From a checkpoint of a small transformer trained on Wikipedia.
Training: a variant of Adam for these matrices, 561M tokens, 8561 steps.
MLP neurons of a small language model. Each row is named by its layer, matrix (up: input weights) and neuron, and shows model dimensions 224-319. Each number is 128 + 32 x the weight over its row's rms, rounded and kept within 0 to 255.
After each neuron's rows, "fires in" lists the words (lower case) most often at its 100 highest values on Wikipedia text that the model never trained on; "fires after" lists the tokens most often just before its 100 highest values on Wikipedia text that the model never trained on.

L5.up2485 [172 194 116 168 145 187 114 182 122 140 124 158 115 109  85 104  97  90 170 139 157 135 136 108 137 167 118  97 180 164 140 119 123 158 180 148 153 183 169  89  89  80 112 137 100 105 139 112 166 107 154 161 134 146 134 108 132 113 141 102 109 133  95 126  96  59 125 175 105  86 142 106 151 133 166  71  92 145  93 107 159 113 120  95 141 114 126  97 170 114 161  48  91 127  70 137]
fires in: "s", "on", "a"
fires after: "'", " \""

L5.up2213 [165 119 163 154 243 105 107 146 127  37 162 131 164  90 154  58 108  64 119 147 145 152  79 162  89 124 112 162  61 138 102  95 166 183 132 102  99 144 131 108 103  72 222 136 109 156 162 132 160  84 109 157 188 151 125 153 166  98 158 118 130  93  80 103 120 123 140 116 128 120 171 131 126 132 182  94  86  89 128 140 134 141 145 120 120 100 108 134 144 117 142 116 102 158 134  89]
fires in: "but", "however", "though"
fires after: ",", " is"

L5.up127 [162  99 181 121 179  85 113 142 108 150 136  75 117  90 155 120 137  81 151 176 140 100  65 143 159 123 143 130 141 116 127 114 150 158 143 134  87 118 129 170 100 131 170 176 108 161 166  67 140  72 146  45 123 155 167 120 118 111 150  98 100 110 123 128 137 128 175 138 140 131 166 123 138 129 148  89 101  87  79 127  88 158 142 101 110 153  64  68 123 200 137 109 143 156 191  83]
fires in: "s", "only", "chief", "head"
fires after: "'", " the", "s", "-"

L5.up1932 [131 149 129 156 125 122 142 113 110  99 144 177 103 143  94 147  73 133 152 148 128 105 122 135 134  59 149 145 140 138 157 189 147 166 128  83 114 145 141 147 163 113 113  86  90 108 189 116 181  95 126 102 125 123 144 116  75 155  95 182  77 135 185  88 103 160 175 169 147  66 115 111 110  65 116 128 165  92  60 112  79 147  93 175  90 148  99 165 104 141 165 121 137  93 115  82]
fires in: "9", "8", "90", "09", "97"
fires after: " ", "–", "0", "-"

L5.up433 [155 170 179 201 157 154 105 164 121 143 168 182 105  85  94 131 101  95 191 132 171 135  51  83 114 124 156 187 166 122 122 204  83 132 159  89  98 113  61 112 112  79 129 118  60 149 192  78 166 143 117  92 166  78 151 141 115  71  72 135 148 147 144 117 138  80 105 203 137 123  88 148 155 123 155 105  82  83 154 159  81 103 113  71 102 116  88 116  67 130 146 140 165  74 145  94]
fires in: "s"
fires after: "'", "-"

L5.up1298 [145 117 134 148 169  73 143 152 120 112 124 110 169 106 143 134 161 115 216  69 146 164  65 159 121  88  80 133  55 149 126 172 124 151 130 112  37 118 105  91 115  95 152  51 123 114 154 128 143 128 162 132  87  88 131 132 146 119 142 128 154  92 105 165 106 125 167 173 122 114 116 206 113 103 158 134 117 161 109 132 120 144 157 118 129 111 144  92 106 123 136  93 161 102 143 113]
fires in: "and", "or", "but"
fires after: ","

L5.up1785 [176 122 144  70 123 124 109 177 159 146 146 108  50 119 170 104 158  60 155  94 192 136  64  89 157  86  99 116  85 147 136 139 131 142 139  95 104 100 189 112 140 144 106 133 144 157 164 116 109 123 136 102 143 146 106 167 166 124 123 118 190 114 100 167 116  99 176 155 132  97 151 150 145  59 142  96  87 182 103 141 149 150 170 150 172 140 114  73 127 145 153  83 168 156 170 124]
fires in: "ve", "we", "got", "it", "you", "i"
fires after: " \"", "'", "ve", " Got", " That"

L5.up1070 [178  98 163 119 159 130 122 143 130 139  99  69 116 151 121 112 165 124 130 128 137 169 139 129 100 134 115 138 132 173 147 131 170 141 165 140  68  93  76 107 187 166 132 109 160 145 122 173 158 167 123 149 201 159 157 161 170 116 117 130  71 105  84 149  85  98 109 104 131 122 144 173 146 129 164 144 112 133 147 113 151 106 125  88 128 154 119 143 102 157 134  91 182  96 111 111]
fires in: "as", "now", "which", "today", "that"
fires after: ",", " is", " which", " ("

L5.up635 [163 160 154 151 191 110 113 176 124 134  86 145 148  74 137 118 132 126 104 117 135 115 139  99 116 129  90 146 113 203 106 115 221 200 134 153 107  98 193 167 183  79 207  95 101 130 144 162 210  95  83 108 136 172 130  79 171  70 117 122 142 126 111 189 130 170 192 131 106  89 152 126 170  81 119 157 142 106 144 118 112 126  90 116 121 137 160 142 168 139 196 165 175 142 118 116]
fires in: "a", "of", "one"
fires after: " was", " as", " one", " a", " is", " had"

L5.up1650 [161  96 136 161 158 127 104 126  92 130 165 110 180 155 128  96 116 121 170 134 160 196 130 161  67 173  81 170 169 156 184 104 153 104 157 159 132 165 134 158 132 153 148 140 133 115  60 165 138 179 123 168 146 181 123  73 102  96 106 123  76 147  90 181 175  61  89 115 130 133 139 117 193 118 140 145 160 153 135 123 163 134 122 103 144 138 134 149 136 158 162 159  83 155 153 150]
fires in: "as", "in", "with", "by", "which", "also"
fires after: ",", " ", "1"

L5.up918 [163  38 170  86 196 154 119 143  89 140 109 127 119 136 148 109  96 107 188 112 199 156 100 106 124  69 124 123 106 133 116 121 141 174 150 136 103 114 135 110 117  91 132  89 168 142 152 129 219 129 184  86 130 155 142 136 144 118 111 123 153 107 165 126 112 115 136 187 116 100 181 121 188  91 126 150 145 137  94  97 138  98 136 137 144  79 110  65 149 179 229 145 162 171  98  58]
fires in: "a", "an", "first", "national"
fires after: " the", " as", " a", ",", " became", " become"

L5.up995 [108 108 148 140 135 176 176 101 105 150 178 124 145 141 148 179  95  90  92 135 151 135 125 117 148 137 123 121 102 188 159 155 118 115 126  91 154 153 161 144 135 148 109  78  97  73 125 151  99 179 158  64  93 142 165  74 142 111  97 125 125  89 121 182 136 142 177 157  75  64 145 149 168 138 120 112  94 140 104  89 143  95 135 155 119 119 119 114 132 152 171 111 116 139 129 120]
fires in: "of", "for", "the"
fires after: " Secretary", " Minister", " president", " Ministry", " President", " of"

L5.up76 [149  90 161 107 145 102 119  91 143 129 122 147 124  90 140 150  86 135 131 126 143 165 133 123 174 107  77 134 124 180 133 147 112 181 115  98 105 125 172 109 127 116 137 111  53 132 150  99 129 166 156 147 145 174  83  58 180 129  80 125 176 102 176 157 175 174  80 159 132 141 134 134 150 106 129 142 101 132  66 130  79 160 137 191 108  76 147 130 170 190 183 147 119 118 134  96]
fires in: "of", "the", "for", "most", "among"
fires after: " one", " the", " of", " known"

L5.up2272 [173 126 167 154 170 118  96 118 171  64 161 128 135 113 134 107 106 133 140 142 169 139  75 178 102  76  85 167 147 169 148  94 156 104 141 141  81 162 115 115 106 102 149  97 103 141 182  92 205 199  73 162 132  90  95 145 135  86 126  59 129  92 147 167 159 104 157 125 137 110 174 122 140 137 142 121 139 162  70 144 176 167 129  96 125 140 106 112 135 156 150 139  72 101 164  79]
fires in: "and", "as", "with", "0", "but"
fires after: ",", "–"